Part of a small language model's weights.
Size: 16 layers, width 256, 2 heads of 64 (1 for keys and values), vocabulary 512, 6.05M parameters.
Architecture: LayerNorm before each block, rotary positions, biases.
Training: a variant of Muon for these matrices, 10827 steps.
MLP neurons of a small language model. Each row is named by its layer, matrix (up: input weights) and neuron, and shows model dimensions 176-239. Each number is 128 + 24 x the weight over its row's rms, rounded and kept within 0 to 255.
A block is one neuron, or neurons of one layer that tend to fire together. Before each block is what it responds to, as a language model described it from the Wikipedia text at the highest values.

Responds to: Noun-final pieces after "the". Final word-piece of a multi-token noun right after "the", before of/is/was, e.g. atmosph-ere, provin-ce, genealog-y, nov-el.
L7.up444 [162 126 145 149 115 116  92  86 103 144 117 142 144 111 148  84  93 163 166 124  79 117 142 112 111 100 106 148 125 146 150 153 168 111 113 156 145 120 141  89 103 154 112 112  96 120 168 149 109 136 127 111 114 125 147 122 154  78 143  95  97 155 151 116]

Responds to: Word-final continuations and apostrophes. Tokens that extend or close a just-begun word: possessive apostrophes after names (Assad's, Shostakovich's), closing quotes after titles, and mid-word fragments (Blandfor-d, disser-t-ation).
L4.up68 [160 114 127 136 114 116 117 161 120 115 141 151  62 129  96 136 116 129  98 157 146 143 113 143 102 132  86 124 131 124 122 169  99 122 109  90 139  96 171 124 170 149 172 151 141 116 113 129 125  99 125 104 112 124 146 161 120 171 146 142 113 107 112 123]
L4.up107 [189 113 106 154 158 126  86 139 126  86 156 190 170 116 118 129 113 158 157 148  93 137 118 107 132 111 130 143 180 114 165  88 142 156 102  98  90 141 124 153 164 113 142  98 122 105 120 153  97 154 156 129 149 107 107 138 162 116  99 155 135 148 151  82]
L4.up158 [ 99 108  83 102 130 116  99 154  92 134 170 131 159 132 146 139 123 158 120 136 106 108  98 155 112 134 156 127  90 116 114  97 134 120 128 124 131 179 155 133 162 135 117 110 153  63 114 131 111  96 131 158 106 116 167 109 147 140  95 116 101 120  54 102]
L4.up507 [143 161  98 158 149 181 185 150 152 111  95 152 139 136 112 107  93 128 154 143 155  97  75 163 104 101 107 156 143 125 145 155 125 156 114 116 145 117 124 134 160 159 137  95 110 136 116 125  99 146 169 153 120 141 170 140 134 114 132 111 186 147 137 118]

Responds to: Apostrophes inside words. Apostrophes in contractions and possessives such as It's, We're, didn't, and Tom's, plus some mid-word fragments like Fed-er-al and resid-ent-s.
L4.up48 [138 138 106 138 100 128 144 138 129 135 128 126 118  67 147 124 125 188 145 122 146 142 111 116 110 112 163 123  73 128 108 130 105 123 171 154 123 132 117 139 127 139 139  94 140 141  53 123 137 104 128 132  93  88 121 127  77 138 101 141 127 132  94  91]
L4.up150 [126  98 100 106  98 102 126 149 108 127 163  94 159 129 142  59  91 126 115 126 128 141  97 108  73 118 120  79 121 114 159 170 158 115 119 133 115 122 140 123 125 105 102 154 143 116 132 101 152 115 146 109 124 143 163 142 146 157 103 160 138 128 163 127]
L4.up390 [119 144  99 134 119 119 131 146 173 109 133 162 121 136 141 122 125 115 104 119 137 132 135 139 111 133  98  95 114 131 141 145 142 138 132 160 142 128 115  88 102 135 144 111 126 120 128 166  98 117 168 110 100  93 136 103 156 124  78 142 160 141 127 147]
L4.up436 [135 153 130 152 112 113 125 115 141 126 115 166 147  76  91 163  97 179 144 116  97  97 142 141 159 163 100 100 125 144 204 155 134 136 146 151 136 136 129 138  93 106 127 111 119 164 126 145 122 114 146 102 132 167 135 107  91 157 112 107 147 104 115 149]

Responds to: Section heading closers. The closing == or === of Wikipedia section headings such as ==Life==, ==Career==, ===Types===, plus scattered word-final fragments in names and words.
L4.up133 [126 118 142 175 119 148 113 114 108 105 112  96 158 119 114  95 104 121 103 106 161 124 101 132 132  85 132 146 141 146  89 118 129 137 124 143 187 137 129 116 169 150 126 188 133 152  80 117 154 116 143 121 121 133 132 129 129 119 147 132 156 111  99 170]
L4.up221 [132 104 118 157 154 139 138 115 128 134 126 101 129 114  97 117 126 117 103 191 130 122 127 113 147 143 142 151 162 116 158 134 118 154 130 163 111 132 120 145 113 127  96  72 153  82 124 130 126 140 149 139 102 131 111 149 121 147  97 191 119 176 110 134]
L4.up347 [169 125 144 167 144 111 179  96 166 162  90 110 124 106 169 137 116  76 125 178 128 178 155 132 107 105 123 141 157 120 146  81 151 131 107 143 119 112 147 106 120  98 101 168 119 151 128 113 171 144 147 174  98 160 129 100 146 131 104 125 130  92 124 131]
L4.up411 [111 138 110 177 109 129 139  97 108 125 148 108 123 101  80 137 129 136 127 144 135 117 128 124 110 134 123 157 111 121 167 114 127 124 100 130  98 130 175 109 145 147 135 138 122 155 105 151 138 154 151 183 180 151 142 135 110 126  48 115 100 103 165 139]

Responds to: Early pieces of names. Word-piece tokens inside proper names, mostly the first letter or early fragment of a name, as in San D-iego, St. P-et-ersburg, Tom B-oyd.
L10.up143 [131 127 122  78 113 129 117 159 149 159 132 110 127 112 134 144 161 116 114 131 104  81 103 107 165 118 125 155 120 119  90 121 143 111  71 144 135 137 116 133 134 159 168 133 137  96 142 126 133 170 151 158 157 107 149 132 184 125 122 133 137 153 101  91]
L10.up206 [109 157 117 134 142 120 140 147 156 117 120 114  93 108 157 130 156 172  94 140  99  90 130 148 103  88  97 119 127 141 125 155 130 142 127 114 143 147 105 135 121 145 106 123 137 167 157  90 131 112 153 155 132 152 143 144 167 138  84 116 122 176 114  91]
L10.up338 [144 128 129 124  98 105 122 133 119 169 140 108 102 107 189 153  95 114 123 131 109  94  92 116 151 102 168 120  76  92 161  97  99 152 139 113 157 146 119 153  81 147 154 133 100 154 139 104 137 109 157 176 112 122 161 144 131  99 115  92  84 155 106 103]
L10.up479 [117 143 130  97 112  95 107 134 149 127 125 117 117 131 112 122 125 112  81  98 113  87  93 109 182  85 148 118 122 140  90 158  96 159 164 128 157 121 127 131 162 150 134 127  91 150 134 114 157 127 124 156 146 115 124 109 168  89 156 150 120 133 140 123]

Responds to: Before-date tokens. Tokens just ahead of a year or day number: month-name endings (ary, ember, April), and sentence-opening In/On before dates, plus stray er pieces (very).
L4.up95 [109 130 168 131  85 147 162 106 131  55 117 120 142  95 111 119 102 129 136 109 123  92 116 159 132 124 118 121 116 138 141 151 127 120 119 114 136 121 130 163 116 113 143 132 124  95 162 117 126 144  86 112 147 139 134 133 115 108 123  77 103 211 132  84]
L4.up109 [127 156  97  88 114  95  91 138 131 162 153 115 102 149 109 114 117 116 150 154 119 159 120  87 120 141 155 139 155 144 147 161 146 127 134 114 110 135 106 137 156 167 127 148  94 121 142 145 123 143 126 146 154 101 178 110  99 148  85 127 165 124 119 154]
L4.up219 [139 113 116  91 150 147 106 126 159 137 124 134  92 142  99  83 143 127 115 159 122 118 128 151 113 163 129  84 144 188 107 136 125 100 110 149 135 157 123 150 145 133 123 165 104 149 145 147 120 137 117 133 126 137 122 116 114 120 137 168 107 125 171 109]
L4.up468 [154 134 122 142 127 146  97 142 148 142 128 127 109 119 165 108 130 107 167 125 105 104 119 122 107 150 145 128  85 128 148 132 109 145 114 141 140 140 131 154 104 127  78 161 130 119 149 145 134 119 130 105 139 127 157 161 104  94  51 112 128 137 127 106]

Responds to: Section heading closers. Closing == or === markers ending Wikipedia section headings (e.g. ==Flora==, === Women ===), plus some periods or table pipes ending a line.
L10.up44 [131  91  68 105 132 112 110 155 141 168  91 165 125 118 166 155 143 154 111 136 111 133  95 112 149  98 106 142 173 123 187 112 137  89 105  93 153 114  88 156 116 135 137 159 137 149 108 112 151  96 142 166 115 119 155 138 164 174 124 149 123 118 126 115]
L10.up244 [144  93 126 141 111 133 145  82 110 119 114  79 123 161 149 161 167 127  87 146 173 150 149 152 118  90 143 150 117 153 121  99 157 108 124 135 124 132 164 120 126 131 166 114 155 117 133 107 146 106 143 142 141 136 155 156  94 117 144 148 139 162  85 148]
L10.up402 [ 95 122  85 119  93 150 114  92 115 138 125  94 139 112 134 119  91 137 193 117 108 113  80 155 120  92 155 140 109 133 112 166 128 131 134 152 132 106 175 179 141 186 132 125 105 108  95 122 176  98 152 131 115 155 122 142  97 184 125 136 122 142 111 123]
L10.up472 [115 114 130 117 124  95  80 101 138 120  85 116 109 103 191 128 154 157 113 130 132 118  85 157 127 126 187 125 173 134 109 117  85 125 114 122  98 141 108 115 118 112 145 118 153 150 147 130 157  96 157 134 143 108 139 109 112 214 119 128 121 144  72 124]

Responds to: Accented letters inside words. Byte pieces of accented or non-Latin letters in the middle of foreign names and words, like Bürki, Fenerbahçe, Pişa, Gujarati script.
L10.up35 [ 89 158 114 136 171 166 115 144 137 157 122 128 136 144 134 131 149  80  82 106 150  78 131 120 120 120 117 133 156 117 102 141 111 118 127 154 148 138  95 178 162 131 130 121 121 134 139 162 133 123  77 147 128 123 120 121  95 107 129 160 136 112 143 148]
L10.up237 [131 147 121 120 119 149 116 157 100 170 150 132  96 100 130 146 139 141  96 125  71 130 103 117  99 142 120 117 113 103 152 112 157 164 129 175 128 179 120 143 115 131 126 129 121 146 128 170 151 131 136 142  93 117  91 141 158  89  99 144 142 136 113 154]
L10.up262 [106 151 147 143 129 147 127 131  99 149 129 166 131 140 129 146 163 128 133 155 135 111 117 144 107 138 117 164 154 113 147 140 138 122 107 145 129 168 160 135 131 141 102 138 146 124 126 133 120 118 149 136 151  92 115 107 142 115 154 172 190  98 116 143]
L10.up470 [122  81 166 133 141 137 124  90 133 133 150 143 146 133  92 133 130 146  59 122 129 123 123 125 161 128 159 148 142 109 128 108 127 166 157 146 147 112 111 142 105 195 162 137  94 105 195 144 142 175 127 155 127  84 142 125 115 112 108 168 110 153  96 127]

Responds to: Mid-word continuation pieces. Middle or final pieces of words broken into odd short fragments, like s in Lo-s Angeles, on in sec-on-ding, ch in su-ch, plus table cells after L or a digit.
L7.up130 [ 99 119 127 180 150 166 111 138 137 129 127 131 151  84 119 144 131 138 132 113 137 131  78 127 107 149 136 114 122  98 156 123 124 120 112  80 176 126 100 116 126 166 120  77 139 116 122 115 136 112 122 114 131 101 130  94 126 121  86 124 123 144 113 144]

Responds to: Word-internal continuation pieces. Short subword fragments in the middle of a word split into several pieces, especially after re/pre prefixes: Secre-t-ary, Pre-d-icts, Supre-m-e, Maj-or-ity.
L4.up137 [146 130 105 111 137 122 126 145 113 134 133 146 100 138 126 124 142 100  97 142 154 100 169 149 152 131 104 141 125 115 100 158 112 137 134 117 131 128 136 103 103 146 143  81  92  80 153 120 131 142 172  98 122 137 121 135 159 136 159 171 171 112 126  76]
L4.up288 [113 163 108  98  93 157  92 148 153 132 112 124 100 109  95 133 128  78 141 161 137 124 130  94 164 126 133 122  85 130  85 142  75  88  93 118 130 120 108 118 131 138 137  81 109 119 161 140 136 126 153 129 117 100 141 120 147 119 153 126 160 147 135 159]
L4.up472 [123 108 100  97 160 135 123 129 110 146 116 129 125 147 153 148 187 113  95 161 136 137 133 131  72 168 135  89 137 139 139 156 127 101 108  99 121  81 127 134  89 128 156 109 126 128 150 144 156 108 117 111 137 106 134 139 120 106 142 126 127  98 138  93]
L4.up491 [119 111 136 136 127 104 123 131 116 116 128 146  99 126 123 149 130 125 120 140 111 137 146 116 129 150 103 157 112 110 129 107 108 172 126 127 139 108 118 123 176 145 135 146 109  91 115 161 147 147  97 107 109 125 136 122 166  77 149 100 115 151 120 142]

Responds to: Word-final noun pieces. Final piece of a multi-token word, usually a noun ending a phrase before a preposition or punctuation, as in palac-e, bridg-e, conv-ent.
L10.up8 [ 89 128 136 125 109  89 103 157 115 133 164 130  91 132  94 112 130  99 146 114  92 175 156 117 126 102 143 140 133 132 124 148 112 112 133 118 147 154 160 140 104 133 164 102 136 140 152 133  92 150 116 110 126 120 136 112 128 139 113 181 132  90 106 131]
L10.up15 [140  93 135 117  88 110 143 121 124 142 120 147 145 136 109 115 128 115 119 109 124 126 123  92 126  94 154 130 116 146 113 160  91 111 128 174 131 118 153  91 117 118 127 140 160 120 128  98 116 106 130 154 145 143 153 135 131 133 141 134 135 115 166 113]
L10.up75 [ 99 110 194 144 114  84 100 122 143 166 143 126 124  79 155 114 133 119 155 128  92 172 136 123 103 109 154 152 109  90 106 127 126 131 137 195 111 151 127 165 127 140 143 107 127 125  98 114 124 105  87 122 135 149 116 131 143 129 164 147 121  92 132 141]
L10.up156 [123 100 133 114 150 117 138 155 151 101 116 191 121 171 117  97 151 130 138 184  91 134 160 112 121 105 135 126 128 102 115 130 126 120 130 146 144 154 140 134 130 123  97 101 151 118 133 152 118 141 109 138  95 146 152 163 129 129 144 150 152 115 120 149]

Responds to: Mid-word subword fragments. Short fragments inside words split into several tokens, such as v in previous, h in Philippines or Delhi, ut in Lieutenant, plus byte pieces of accented letters.
L7.up391 [ 98 114 153 149 136 124 111 103 150 133 147 129 119 138  99 102 116 132  99 185 111 137 142 156  84 140 101 126 140 107 133 120 116 194 129 135 168 142 159 158 136 127 140 124 141 152 171  77 161 118 164 140 127  95 130 131 106 112 123 128 108 127 123 127]

Responds to: Mid-word name fragments. Short second pieces (er, el, or, ed) of words split into tiny chunks, mostly names like Mueller, Guerrero, Morgan, also Medical, freedom.
L7.up245 [171 154 134  92 134 103 108 137 112 146 118 125 159 130 150 106 102 122  97 127 140 129 126 158 119 109 159 126 112 185 126 123 129 123 119 119 116 112 108 102 115 134 120 152 136 132 137 115  83 137  90  90 135 103 116 148 136 110 128 101 145 120  91 113]